Weights of a small GPT-style language model, trained from scratch on English Wikipedia.
Training: a variant of Muon for these matrices, 113M tokens, 6867 steps.
MLP neurons of a small language model. Each row is named by its layer, matrix (gate and up: input weights) and neuron, and shows model dimensions 64-191. Each number is 50 + 15 x the weight over its row's rms, rounded and kept within 0 to 99. A neuron's up and down rows have the sign that makes its largest values positive.
Before each neuron's rows, "fires after" lists the tokens most often just before its 100 highest values on Wikipedia text that the model never trained on; "fires on" lists the tokens most often at its 100 highest values on Wikipedia text that the model never trained on. A number after a token or word is its count.

fires after: "ic" 21, " he" 14, " le" 13, " se" 11, " He" 9, "ur" 7
fires on: "al" 49, "ad" 24, "ar" 7, "er" 4, "e" 4, "il" 4
L7.gate79:51 38 63 18 61 61 60 20 56 75 41 68 62 90 54 75 58 43 32 56 30 50 77 43 38 53 46 37 32 76 26 69 75 23 46 33 54 57 52 15 51 54 35 62 22 55 24 58 61 57 80 65 47 54 29 68 72 31 48 55 46 46 66 64 46 68 58 39 58 56 67 36 63 71 40 51 41 40 47 50 60 71 44 62 36 23 54 57 30 45 56 62 18 57 39 44 68 56 37 70 43 47 54 28 67 54 42 54 49 56 49 30 45 67 57 42 37 42 49 62 39 38 54 48 48 70 49 47
L7.up79:58 16 50 52 52 76 58 67 32 57 67 44 44 42 45 59 64 25 60 54 36 65 39 46 51 66 38 54 55 42 43 78 78 68 74 60 61 41 44 30 47 51 63 30 22 53 48 53 49 56 40 41 73 70 48 43 54 55 42 53 56 54 80 50 44 53 39 28 48 77 62 56 67 71 73 31 49 36 43 34 80 44 36 32 55 33 27 56 48 48 35 32 74 35 34 25 39 22 41 44 36 69 52 39 50 52 54 68 51 57 60 44 77 34 17 30 26 38 43 29 29 85 72 53 42 57 74 65

fires after: "f" 26, "u" 26, " V" 10, "-" 6, "ir" 5, "el" 5
fires on: "ic" 39, "g" 38, " G" 17, "n" 6
L6.gate71:47 50 39 38 30 63 56 58 56 29 46 54 35 70 67 32 50 30 72 42 51 72 50 35 43 69 74 30 50 53 50 39 38 47 35 86 46 52 49 57 53 31 51 56 46 61 64 28 38 48 22 71 48 76 48 31 51 62 69 45 77 31 41 36 36 30 34 53 46 45 50 54 39 41 45 59 51 38 58 51 67 22 40 59 81 62 59 35 37 40 50 51 23 64 51 47 34 57 42 66 39 31 51 65 47 38 74 42 61 60 41 42 50 62 54 69 37 41 34 36 41 43 21 60 41 70 21 72
L6.up71:73 49 47 39 35 62 81 99 53 45 42 65 48 53 42 24 57 52 75 42 63 69 63 43 49 45 31 49 74 53 56 41 63 08 42 94 36 37 54 79 60 49 28 59 47 56 55 42 47 41 32 37 57 76 55 58 41 44 28 37 71 67 41 51 50 48 38 52 34 35 47 72 31 65 06 55 40 67 56 39 76 47 51 50 65 30 53 44 68 55 59 67 25 45 38 54 53 50 47 54 32 54 24 58 25 53 44 32 75 71 63 48 16 51 61 62 43 55 67 47 46 58 66 45 37 46 60 66

fires after: " h" 24, " b" 14, " H" 13, "h" 13, " B" 7, " c" 7
fires on: "ost" 27, "and" 25, "ub" 15, "om" 8, "on" 6, "op" 5
L2.gate94:71 52 75 73 51 47 65 62 53 36 20 29 91 52 69 59 67 62 46 73 44 67 71 64 60 62 51 53 50 68 68 24 54 66 29 38 61 83 52 52 58 41 63 66 24 51 48 88 57 56 41 55 58 38 31 62 39 34 32 23 87 53 70 47 50 63 50 58 64 53 35 50 49 36 41 52 62 46 50 59 35 46 91 34 50 71 44 59 74 69 64 83 61 41 53 55 42 71 68 53 47 56 33 49 47 54 61 56 71 60 45 36 69 49 81 80 57 52 53 52 74 73 53 76 52 72 54 54
L2.up94:54 72 45 44 28 27 70 47 50 30 19 54 50 51 62 30 36 58 64 40 41 59 64 55 38 68 30 63 36 51 49 60 66 51 07 63 65 54 38 55 44 56 37 16 44 55 66 62 52 48 52 39 64 59 70 60 54 78 60 56 57 24 52 74 65 20 40 56 47 54 36 67 34 53 42 48 42 61 55 61 42 49 60 69 45 74 56 38 41 61 67 51 62 34 29 57 20 34 64 25 67 66 29 17 57 43 49 59 36 33 84 67 43 58 65 23 75 30 47 36 34 38 51 61 28 78 61 36

fires after: "n" 48, "an" 8, "k" 7, "in" 7, "p" 6
fires on: "s" 47, "t" 28, "n" 14
L6.gate17:59 47 44 51 51 30 64 58 34 48 66 78 47 50 70 68 72 59 25 44 25 60 63 49 50 39 52 53 51 46 32 65 50 24 22 41 72 38 63 53 28 50 62 32 42 65 44 33 59 60 60 33 46 51 58 48 40 36 47 47 34 54 46 23 54 71 47 60 93 83 40 56 43 58 43 46 70 71 43 52 25 59 37 54 45 56 75 51 65 55 53 46 55 58 63 54 60 39 40 47 41 70 61 69 21 74 34 31 59 42 00 51 57 46 53 51 67 48 55 44 83 30 23 78 34 53 48 44
L6.up17:74 21 68 70 46 57 52 45 40 40 39 53 52 54 33 38 94 39 43 51 46 43 41 60 39 38 47 46 78 55 45 57 52 58 67 25 69 29 54 60 22 49 63 22 53 27 66 40 39 37 56 71 47 78 44 43 64 88 54 52 44 57 68 57 45 58 66 68 28 34 35 52 72 41 73 59 69 40 83 62 62 34 61 34 65 65 67 29 55 39 47 66 64 41 40 52 42 41 29 47 67 70 57 61 57 33 59 45 40 35 48 61 40 88 34 47 56 46 49 47 58 38 60 63 39 57 32 31

fires after: " c" 16, "h" 14, " C" 14, " p" 13, " H" 9, " h" 8
fires on: "am" 59, "res" 17, "ost" 10, "ab" 4, "ent" 4
L8.gate20:42 73 50 36 31 54 09 43 69 58 13 73 90 56 34 35 52 74 53 64 40 54 84 39 42 36 66 48 48 45 49 33 45 55 26 41 39 67 34 49 42 32 66 48 50 68 64 57 51 18 52 33 59 38 27 33 77 74 44 35 58 41 56 39 67 63 38 69 62 32 36 56 50 39 48 52 68 62 61 65 66 70 81 47 36 46 71 74 60 64 68 54 67 85 32 48 47 30 42 60 58 32 45 50 45 40 41 47 78 34 65 32 64 70 55 56 32 48 71 36 34 67 59 33 64 82 51 37
L8.up20:66 46 55 35 74 25 24 32 83 38 52 71 73 65 28 47 40 43 44 59 56 43 45 34 36 45 63 40 68 28 22 24 66 49 49 61 58 47 33 41 73 34 63 57 54 59 63 70 39 46 61 41 39 60 36 58 44 67 66 21 35 44 53 54 70 39 45 34 64 74 63 59 32 60 60 52 45 55 52 31 58 45 45 76 45 52 35 60 61 39 49 58 55 64 39 37 68 05 85 50 43 53 75 42 50 67 55 58 67 50 75 31 38 55 43 62 62 44 47 50 50 93 10 26 50 57 51 47

fires after: " p" 24, "b" 12, " b" 11, " |" 10, " a" 5, "f" 5
fires on: "or" 31, "art" 23, " T" 6, " " 6, "t" 4, "ic" 4
L11.gate103:60 16 33 77 54 62 53 48 49 58 57 51 59 38 46 44 60 62 38 37 36 46 39 66 63 55 49 50 49 65 58 39 70 74 75 31 48 40 81 66 43 40 32 56 42 37 64 52 55 75 50 57 45 54 48 38 47 47 69 47 57 27 58 49 25 56 64 62 20 47 42 28 71 38 42 75 64 53 70 66 36 52 75 40 22 34 44 30 58 47 36 30 36 71 59 30 82 59 52 62 36 53 49 43 33 58 26 32 70 42 32 71 39 61 53 29 58 82 49 47 53 50 37 61 58 49 57 67
L11.up103:63 56 62 71 62 63 60 38 43 76 44 47 44 67 57 66 44 50 00 16 47 68 55 34 81 52 39 51 19 68 55 49 90 74 67 61 37 41 66 45 67 45 62 65 47 79 72 44 48 38 55 50 70 51 69 46 73 25 61 40 66 50 53 35 47 54 69 66 81 61 47 43 28 62 46 51 70 59 54 19 60 48 34 69 44 56 55 50 45 08 38 45 46 44 67 37 63 39 57 54 71 64 44 40 55 70 42 43 35 65 45 63 51 55 43 15 53 69 63 48 37 47 35 42 44 52 65 67

fires after: "an" 30, "ust" 26, "or" 10, "b" 9, "n" 6, "st" 6
fires on: "k" 38, "r" 33, "um" 9, "n" 8, "im" 4, "d" 4
L4.gate64:74 65 46 46 61 57 78 68 40 58 47 44 45 46 50 52 69 60 53 72 72 75 36 39 22 43 49 34 53 54 45 45 33 53 41 53 54 21 58 49 38 41 29 50 62 45 19 70 25 31 40 47 26 43 41 59 41 39 59 50 34 35 56 35 56 49 52 37 59 72 48 47 34 41 68 40 61 52 50 42 63 59 32 49 43 60 41 67 49 22 67 56 43 40 50 53 48 70 16 67 58 72 66 74 57 34 50 43 49 47 36 45 58 42 41 84 41 42 31 34 80 48 33 47 34 35 56 58
L4.up64:47 40 44 39 52 56 54 22 59 63 69 66 53 44 38 48 55 27 48 68 52 50 78 59 62 42 36 39 48 35 49 30 68 48 39 47 42 30 39 60 28 67 38 19 36 56 58 66 47 50 67 62 50 58 50 08 35 73 43 57 35 60 43 68 50 58 56 54 30 63 54 60 71 32 48 66 18 63 44 77 62 65 48 55 36 35 44 32 28 39 38 13 80 37 42 47 54 63 47 55 51 77 35 36 57 70 24 71 37 51 60 39 48 58 39 75 42 38 48 59 28 54 36 36 46 46 68 25

fires after: " P" 26, " p" 20, " G" 13, "|" 9, " O" 6, " pro" 6
fires on: "h" 54, "t" 21, " " 9, "ly" 6, "y" 4
L6.gate164:57 35 62 45 33 55 37 39 66 51 65 53 53 42 58 39 45 44 88 51 77 36 30 47 59 72 70 45 38 48 58 70 43 48 52 58 31 47 72 59 23 68 32 56 61 62 54 47 60 51 61 54 62 30 51 33 52 40 58 35 44 62 53 38 27 60 30 70 63 40 49 13 63 81 28 41 55 35 49 38 57 32 65 47 51 72 54 60 23 65 59 29 75 62 38 26 29 52 65 37 34 54 61 52 88 21 25 56 44 45 48 67 56 07 59 57 55 58 60 31 56 50 53 60 19 51 61 27
L6.up164:72 50 62 58 45 17 74 63 52 71 46 57 53 45 94 62 45 50 36 20 44 61 67 55 74 47 38 74 78 44 29 65 44 40 47 74 22 88 53 49 47 64 51 64 47 41 66 52 59 48 33 37 41 62 70 28 39 50 51 52 31 45 39 54 30 31 58 60 71 60 63 27 47 65 48 36 83 45 40 46 78 62 50 13 53 49 57 34 36 60 91 51 63 58 23 62 33 45 22 48 51 48 64 45 50 37 34 30 60 43 41 35 50 25 45 49 41 42 42 49 31 56 41 55 45 61 50 46

fires after: "c" 21, " H" 17, " b" 15, " h" 13, " B" 7
fires on: "ot" 45, "it" 12, "ar" 12, "on" 5, "re" 5
L3.gate19:49 63 37 86 60 81 71 62 54 50 31 26 62 54 53 58 60 68 52 58 45 70 51 31 47 49 52 59 63 21 42 59 93 47 64 70 60 50 66 60 53 69 42 41 49 47 36 68 33 60 49 42 23 33 53 42 35 34 73 32 43 40 57 42 59 64 41 53 67 45 45 52 37 36 60 50 46 54 57 47 21 74 21 69 14 60 47 65 35 37 60 50 61 66 60 69 40 36 46 56 73 46 68 17 13 54 62 46 58 67 31 57 71 28 41 67 59 65 40 38 59 39 58 76 62 45 79 58
L3.up19:61 15 43 29 47 29 50 26 35 48 25 47 58 42 29 37 46 39 76 25 42 45 32 45 41 87 40 47 54 84 60 51 36 54 61 45 42 53 70 76 33 77 90 33 27 49 17 61 32 38 52 54 43 52 66 43 44 79 59 41 46 62 33 43 40 53 60 65 64 31 58 42 37 51 59 54 23 54 61 67 43 58 45 54 23 35 32 62 67 50 66 46 61 29 71 74 48 45 67 52 25 36 74 31 58 52 34 67 64 28 65 59 67 66 63 59 56 25 42 36 49 37 65 55 52 64 40 33

fires after: " con" 51, "on" 12, " ch" 9, "es" 8, " pl" 7, "et" 5
fires on: "t" 71, "ear" 10, "an" 9, "a" 7
L7.gate65:22 58 73 54 43 09 79 46 62 60 49 56 27 75 77 53 49 52 59 48 33 42 41 53 45 63 42 63 36 53 18 40 45 66 53 48 61 46 48 54 76 54 45 61 26 55 41 39 66 69 49 56 74 52 66 00 36 47 61 58 50 48 50 74 49 38 51 68 46 68 68 49 27 15 64 34 69 70 88 62 62 41 55 57 43 52 45 52 53 65 57 45 52 23 58 73 35 90 34 47 34 41 52 33 54 43 38 31 45 73 70 72 54 38 36 59 61 46 55 56 29 50 48 41 70 48 50 42
L7.up65:47 51 69 69 34 75 56 64 68 63 41 54 30 20 23 57 53 54 30 40 54 35 67 37 74 30 24 48 41 20 46 59 45 76 36 40 71 49 57 55 46 68 39 60 47 35 56 60 60 58 39 23 37 51 64 40 46 32 38 53 57 75 33 67 27 29 53 41 60 55 30 41 43 54 62 47 25 47 46 54 54 43 27 53 44 49 45 71 61 22 47 49 70 33 51 36 74 62 30 69 39 52 53 78 51 53 70 36 54 57 56 32 43 32 46 35 57 45 20 56 50 58 45 55 60 69 49 54

fires after: "p" 19, "or" 16, "i" 9, "er" 8, "in" 7, "l" 7
fires on: "ar" 33, "t" 17, "m" 17, "z" 9, "r" 7, "d" 4
L7.gate148:52 69 52 50 83 46 53 37 68 73 75 44 54 61 61 39 50 46 53 31 70 74 31 54 52 27 48 81 38 34 54 53 40 72 62 31 40 49 47 65 68 58 44 83 23 80 26 57 44 20 66 47 53 54 47 54 60 35 61 58 68 60 57 41 09 47 77 38 37 74 52 26 36 44 54 43 48 63 48 42 51 62 42 60 39 62 55 63 39 30 50 58 47 25 53 50 71 43 42 79 60 36 53 41 26 48 66 53 52 26 39 69 82 53 81 63 64 37 53 41 65 43 33 55 44 59 54 49
L7.up148:55 54 62 50 41 55 45 53 61 77 52 51 53 61 36 39 56 48 65 47 48 35 30 45 80 32 47 15 66 66 58 52 53 49 56 35 67 39 39 70 53 38 49 70 42 91 40 52 31 54 43 54 38 57 57 56 31 34 46 79 44 45 38 57 37 40 40 53 39 43 48 53 46 66 23 47 63 25 36 29 38 77 62 54 25 35 39 64 30 63 87 27 71 43 82 38 44 56 60 67 52 55 68 35 31 25 34 47 50 59 43 57 80 61 63 39 58 45 74 47 39 29 70 25 48 42 61 29

fires after: "s" 32, " the" 18, "a" 10, " s" 10, " n" 8, " The" 7
fires on: "id" 53, "re" 30, "on" 9, "ame" 8
L3.gate179:85 59 38 29 67 55 25 62 48 41 61 38 36 41 50 63 57 53 56 60 55 59 41 56 39 43 51 53 40 35 47 33 04 56 43 15 48 42 41 71 47 41 45 62 42 79 64 42 43 49 38 74 56 61 51 35 36 39 49 47 84 30 54 33 61 38 57 68 52 51 61 50 09 17 36 58 71 53 77 43 59 49 34 60 59 43 77 83 69 83 41 84 61 74 45 78 84 52 54 54 66 62 62 60 42 52 41 38 46 40 38 55 75 50 41 60 32 46 31 46 70 50 52 47 44 43 68 57
L3.up179:83 48 48 00 24 48 30 61 59 62 71 44 24 55 49 43 50 49 65 39 32 21 32 59 55 54 62 52 34 38 58 39 12 50 30 44 45 57 44 61 53 68 32 64 73 69 72 31 72 48 66 62 55 76 48 48 45 56 51 52 42 44 40 46 39 28 70 61 43 43 37 40 47 44 40 41 44 39 56 53 91 67 45 53 79 30 53 56 56 42 46 72 41 49 72 78 43 15 42 55 58 57 60 33 16 51 39 46 44 38 50 59 41 66 44 69 48 38 60 63 20 46 53 58 60 41 32 54

fires after: " com" 18, " p" 12, "ver" 10, " pro" 10, "a" 10
fires on: "g" 40, "p" 18, "h" 12, "y" 10, "ch" 10, "al" 4
L7.gate180:52 43 49 56 62 71 20 51 67 50 63 21 43 52 59 56 25 32 35 70 48 42 46 31 51 51 62 57 52 56 46 44 60 64 43 50 54 47 35 50 36 29 55 54 52 64 41 71 23 57 57 46 51 77 56 44 61 66 27 43 41 56 23 63 30 51 57 46 38 46 41 45 39 61 48 53 64 39 50 67 62 44 31 55 45 24 63 38 10 56 43 66 60 17 32 33 46 76 38 34 51 52 44 30 64 48 22 37 36 59 33 58 50 80 36 68 35 91 58 18 32 51 29 60 54 56 41 70
L7.up180:64 58 44 31 44 51 58 61 61 49 59 22 68 45 52 46 41 45 52 55 43 59 63 37 48 41 55 53 60 49 42 52 58 51 35 44 39 42 45 45 77 66 44 53 82 63 43 78 32 30 60 49 35 72 35 72 31 41 48 57 29 51 53 49 28 37 68 50 39 58 41 42 79 62 47 48 53 60 39 38 59 43 52 22 62 48 35 37 21 56 47 74 75 48 60 55 40 43 41 41 42 22 36 56 35 48 40 18 67 52 61 25 33 58 34 54 45 61 63 45 25 85 64 78 36 71 30 75

fires after: " " 14, "ot" 11, "s" 10, "id" 8, "ay" 7, "-" 6
fires on: "y" 30, "e" 17, "es" 14, "us" 13, "s" 12, "ge" 4
L8.gate153:74 57 33 50 29 42 73 59 37 47 61 57 23 77 71 44 63 71 45 80 41 55 39 61 64 55 39 66 17 29 57 64 51 23 38 38 39 47 47 42 69 48 54 48 52 77 64 39 50 42 48 61 68 58 66 26 56 51 51 45 50 69 32 64 55 48 60 45 62 46 75 62 89 62 38 41 54 36 45 48 58 60 55 36 69 37 18 65 47 41 59 39 42 65 49 52 47 65 41 34 43 97 63 45 38 77 45 49 56 50 65 36 72 46 75 66 44 61 49 36 56 39 61 38 54 65 56 67
L8.up153:49 70 45 50 30 43 48 52 42 41 38 35 40 28 55 23 49 49 15 43 35 57 51 62 84 52 54 41 62 51 29 63 64 69 44 60 23 57 26 44 52 55 78 35 37 44 54 50 37 64 54 57 55 68 63 45 38 15 68 48 51 58 62 62 37 60 55 25 47 42 49 45 45 69 45 57 40 77 60 40 63 50 38 41 60 90 32 47 16 66 44 68 33 70 48 62 70 58 65 54 48 59 25 40 49 61 39 33 46 61 32 59 53 30 40 20 67 57 47 53 31 46 49 62 44 41 72 75

fires after: "o" 17, "6" 15, "1" 12, "7" 7
fires on: " |" 59, "k" 17, "ie" 7, "an" 5, "." 4, "es" 4
L4.gate174:36 55 37 30 54 50 81 65 65 38 57 61 62 35 68 58 60 39 54 40 34 86 62 62 57 40 20 39 38 46 51 64 47 39 72 39 57 42 57 62 56 40 73 51 61 43 52 46 39 52 38 22 18 47 36 61 36 50 53 36 55 57 45 71 46 55 16 50 45 50 61 67 50 24 53 34 39 23 38 71 35 38 24 36 47 30 45 30 52 74 68 54 41 66 58 44 65 51 48 30 60 37 49 38 56 23 59 29 68 54 39 55 35 31 61 67 46 42 34 43 47 41 17 37 40 48 70 43
L4.up174:42 61 48 49 62 71 41 59 32 60 44 65 52 66 53 36 29 42 64 58 57 64 55 53 41 18 27 64 32 64 71 17 50 59 68 71 28 42 58 38 44 39 40 40 48 50 78 66 24 62 46 48 39 52 42 19 49 56 61 68 30 47 27 69 29 70 51 63 43 46 62 53 37 71 52 21 36 44 34 65 48 84 23 64 56 60 59 52 38 62 59 70 27 84 38 54 42 59 37 46 43 60 60 64 56 62 48 52 37 77 37 40 28 60 71 55 46 47 53 79 16 38 52 65 53 58 64 45

fires after: " V" 23, " P" 20, " v" 18, "v" 11, "f" 7, "P" 4
fires on: "ort" 47, "is" 23, "an" 14, "on" 6
L4.gate77:51 63 42 37 56 55 73 28 65 83 41 49 46 47 33 45 29 51 44 92 41 51 55 58 67 47 54 43 59 43 30 52 73 51 65 60 61 61 76 48 59 41 38 71 53 42 55 13 54 63 71 73 49 36 55 36 64 52 40 55 56 54 49 25 72 62 67 45 53 52 39 63 33 71 31 73 63 51 34 67 53 35 41 59 62 55 52 57 48 42 62 33 66 75 33 77 67 50 61 35 52 47 71 33 40 24 45 29 78 64 64 41 80 62 69 56 59 64 53 60 70 66 56 28 43 46 50 79
L4.up77:71 64 52 50 24 31 53 14 56 81 47 64 31 44 59 53 54 41 41 33 49 51 48 44 46 61 68 64 47 36 57 41 42 32 35 55 50 29 37 41 29 41 45 41 71 55 45 33 41 68 64 71 46 22 43 35 72 76 29 42 52 12 71 62 44 46 43 58 11 31 72 65 36 32 54 73 57 45 45 43 76 59 76 12 65 46 52 57 59 44 39 48 50 65 36 46 93 43 56 32 37 49 43 44 48 54 51 46 60 52 47 52 46 48 61 55 58 77 36 47 43 45 57 37 29 42 52 63

fires after: "e" 55, "ro" 9, "oun" 6, "a" 6
fires on: "en" 26, "a" 23, "-" 18, "i" 13, "o" 7, "ter" 4
L2.gate20:48 51 78 60 67 34 59 54 37 55 45 28 19 35 49 45 30 34 64 36 33 65 39 29 31 52 45 70 24 78 72 32 62 63 47 67 59 53 36 32 53 28 66 78 43 80 77 71 55 41 19 62 60 62 26 61 22 53 59 40 42 45 50 66 56 38 22 87 58 51 45 38 86 46 54 30 50 28 71 40 50 40 40 43 40 36 49 67 59 72 76 55 52 52 54 32 22 53 56 70 67 45 60 82 76 44 27 65 77 40 47 60 42 60 49 61 52 24 39 55 41 59 35 50 52 68 52 79
L2.up20:46 65 53 83 48 55 41 35 26 62 64 39 52 77 87 67 38 30 67 51 26 48 64 53 60 41 38 72 39 36 43 34 41 52 49 70 31 79 56 57 49 38 64 79 60 59 33 43 68 61 65 23 52 55 32 73 47 35 33 30 51 44 64 47 35 47 57 16 38 63 23 49 47 48 49 73 58 46 53 47 67 53 39 86 51 56 62 46 61 51 23 50 39 58 52 27 55 52 62 54 19 54 50 54 52 40 34 46 45 51 51 79 58 27 29 76 56 57 86 57 49 28 25 45 62 59 44 61

fires after: "us" 14, " " 13, "id" 12, "ec" 10, "s" 9
fires on: "us" 35, "e" 14, "'" 14, "er" 13, "ies" 11, "ess" 4
L4.gate49:38 75 73 56 35 42 58 61 42 71 76 56 57 61 60 28 34 58 79 38 37 29 38 27 72 44 68 40 30 48 39 56 64 16 70 18 34 52 39 72 56 68 45 57 48 72 42 35 52 47 78 40 41 53 65 54 39 40 46 44 74 66 51 62 43 61 55 49 56 49 52 55 52 61 28 37 60 49 46 46 46 76 53 30 41 51 29 16 42 36 67 74 60 52 42 70 51 65 50 36 64 39 51 66 16 33 33 50 44 32 58 36 65 43 53 56 49 53 40 38 62 94 43 30 43 49 41 46
L4.up49:53 51 29 53 52 61 43 53 58 61 39 36 73 54 69 46 53 32 55 62 46 45 26 66 48 42 57 47 53 61 31 56 86 47 50 41 52 49 48 46 41 77 68 56 69 73 59 36 49 36 40 81 74 55 65 68 32 53 42 67 63 49 30 41 54 34 44 40 67 50 35 44 50 31 81 29 44 59 25 39 35 36 70 57 52 69 38 71 71 57 57 69 17 52 63 69 59 56 46 57 41 50 31 72 24 44 67 71 45 77 24 48 51 36 33 58 17 46 63 46 47 47 31 66 65 49 67 55

fires after: " b" 40, "c" 16, "z" 14, " o" 7, "ud" 4
fires on: "ut" 49, "c" 17, "e" 9, "ent" 6, "ver" 4
L4.gate127:73 48 61 61 52 46 55 38 41 51 41 47 40 70 50 48 51 59 37 26 44 80 49 40 62 49 59 62 37 39 45 36 41 43 34 68 41 55 50 64 47 55 79 59 14 49 43 27 21 51 37 42 76 50 62 41 44 46 59 33 58 71 47 64 72 23 45 55 51 38 58 45 45 63 73 45 28 31 64 49 43 60 15 53 26 54 52 71 52 53 55 53 83 54 62 48 46 66 45 41 38 52 51 50 43 45 59 56 37 22 62 61 84 44 49 57 67 42 60 48 61 83 53 45 36 70 63 38
L4.up127:55 61 30 61 46 20 34 47 63 40 51 43 63 55 59 44 48 60 36 48 59 31 57 61 39 72 63 49 50 63 54 58 47 61 42 61 58 51 13 44 69 60 62 38 47 34 27 23 46 28 54 54 56 41 58 45 47 39 63 78 41 85 76 28 60 16 68 70 57 59 51 42 34 58 48 54 63 52 64 25 75 19 66 89 42 74 66 48 54 34 54 74 51 14 54 61 67 49 62 43 46 37 52 64 42 34 38 55 58 42 24 41 29 63 56 59 36 62 36 59 61 83 61 64 35 54 58 45

fires after: " o" 60, " O" 25, "o" 9
fires on: "p" 65, "ver" 20, "od" 7
L3.gate48:42 44 77 30 37 61 60 62 53 49 22 49 50 67 33 47 24 31 57 54 60 48 49 30 69 47 61 54 47 76 57 51 69 63 58 73 27 72 51 62 45 34 79 77 57 68 53 24 64 30 74 69 54 41 61 80 37 50 36 46 63 41 41 42 69 32 45 32 44 65 67 67 60 45 63 46 18 38 39 65 71 74 44 33 46 54 62 52 63 46 42 65 61 64 55 45 44 40 63 50 21 19 30 68 50 67 54 34 15 47 51 45 55 88 30 75 45 58 66 58 67 74 50 43 34 85 58 50
L3.up48:40 28 44 35 67 44 56 37 47 71 55 47 36 52 52 48 48 50 58 44 54 26 79 50 64 55 43 37 58 33 48 47 47 73 79 37 42 40 49 92 44 35 66 62 69 46 34 46 31 67 46 39 67 17 43 59 55 37 57 48 57 58 58 57 60 38 67 70 56 63 64 61 49 49 38 38 50 44 31 30 62 62 36 70 34 73 31 37 51 47 49 45 26 48 42 42 56 49 34 29 27 42 34 72 86 56 28 60 43 17 41 40 47 78 77 52 41 57 49 39 49 29 77 66 37 50 53 43

fires after: "or" 24, "f" 12, "p" 11, "id" 10, "l" 9, "if" 7
fires on: "m" 25, "er" 15, "ort" 9, "ow" 9, "ic" 8, "us" 5
L8.gate53:60 59 71 29 66 42 78 42 50 63 63 49 52 57 35 58 64 31 46 35 43 38 46 58 38 55 25 37 65 39 52 76 60 41 53 30 35 18 33 55 55 53 58 48 67 60 32 69 67 61 53 82 43 48 59 77 12 37 53 34 33 51 39 31 33 64 31 72 62 71 14 22 51 55 46 38 48 65 44 39 43 64 37 36 30 63 59 47 64 29 62 42 76 52 39 60 64 47 75 45 38 44 53 26 52 50 47 46 40 56 46 51 52 49 72 52 30 64 75 24 45 60 51 85 52 38 34 55
L8.up53:62 23 33 48 60 62 69 60 43 86 74 55 49 83 39 33 66 57 66 35 34 30 59 46 61 06 58 33 79 30 25 50 61 60 61 46 44 49 40 50 61 33 62 32 67 48 60 41 35 52 68 63 57 35 83 54 10 46 50 43 38 76 45 38 63 64 43 28 48 69 17 39 56 56 24 48 53 56 29 71 78 38 78 59 27 42 57 60 41 19 66 30 73 32 17 83 51 29 47 60 81 51 45 59 60 49 31 81 51 56 41 44 72 35 55 66 49 59 53 36 62 55 66 60 69 34 37 46

fires after: "," 28, "." 27, " S" 17, "s," 9, "ion" 6
fires on: " and" 37, "\"" 22, "he" 17, "s." 10, "'" 5
L3.gate84:57 49 56 32 48 66 73 30 69 42 53 42 62 57 30 36 32 49 54 67 46 57 45 31 33 65 47 23 54 49 67 28 54 41 46 40 77 54 50 65 24 40 48 68 40 37 50 38 33 34 49 46 72 42 50 36 61 65 57 61 72 63 31 70 65 40 34 78 63 43 50 71 30 51 57 53 52 47 26 38 19 39 51 22 43 35 43 51 56 54 46 12 48 41 29 61 67 37 31 77 16 59 53 42 50 65 69 49 55 12 31 14 39 45 74 61 54 41 47 49 67 49 46 56 56 42 43 48
L3.up84:40 28 25 55 33 42 41 79 64 49 66 49 43 59 59 30 38 72 57 50 51 61 64 61 27 47 45 27 41 32 55 31 31 41 59 00 53 65 36 43 38 68 43 54 41 33 57 36 31 28 59 42 58 49 52 47 76 25 64 60 56 57 61 44 50 20 30 65 50 69 50 37 68 66 32 62 45 23 44 29 51 53 48 51 47 76 74 24 69 59 65 39 41 49 61 19 74 55 69 59 49 33 62 69 52 43 36 44 52 64 39 89 56 65 80 65 47 77 64 44 69 35 45 38 65 77 45 44

fires after: " on" 38, " p" 20, "et" 13, "p" 12, "ver" 4
fires on: "h" 59, "e" 21, "ly" 17
L6.gate181:58 68 41 48 33 65 50 41 31 53 45 42 37 60 86 76 42 39 39 68 63 38 51 67 67 77 79 61 35 52 64 46 40 65 47 77 57 37 63 52 48 45 63 49 26 54 72 52 35 61 62 49 38 46 35 35 53 60 55 64 55 55 29 31 31 54 63 45 31 67 53 62 41 49 55 38 54 56 60 22 56 35 62 43 34 65 39 19 44 42 39 37 43 63 52 36 51 49 50 40 46 66 46 73 42 14 47 65 45 49 61 37 46 66 20 43 25 48 62 76 21 42 35 49 41 05 29 49
L6.up181:44 46 39 43 59 38 66 64 46 64 40 72 46 52 63 85 21 56 70 48 46 53 81 59 58 60 20 54 46 62 31 57 53 51 60 46 24 55 74 50 60 68 41 58 67 63 36 53 36 53 53 49 37 69 14 15 68 37 54 50 24 68 54 46 50 49 64 69 58 65 48 57 51 47 54 38 61 73 35 48 35 34 99 38 45 50 50 39 38 38 55 59 31 57 51 20 40 56 44 53 36 49 60 41 59 29 49 54 35 46 50 29 52 48 58 60 42 57 72 34 53 50 40 64 26 32 32 45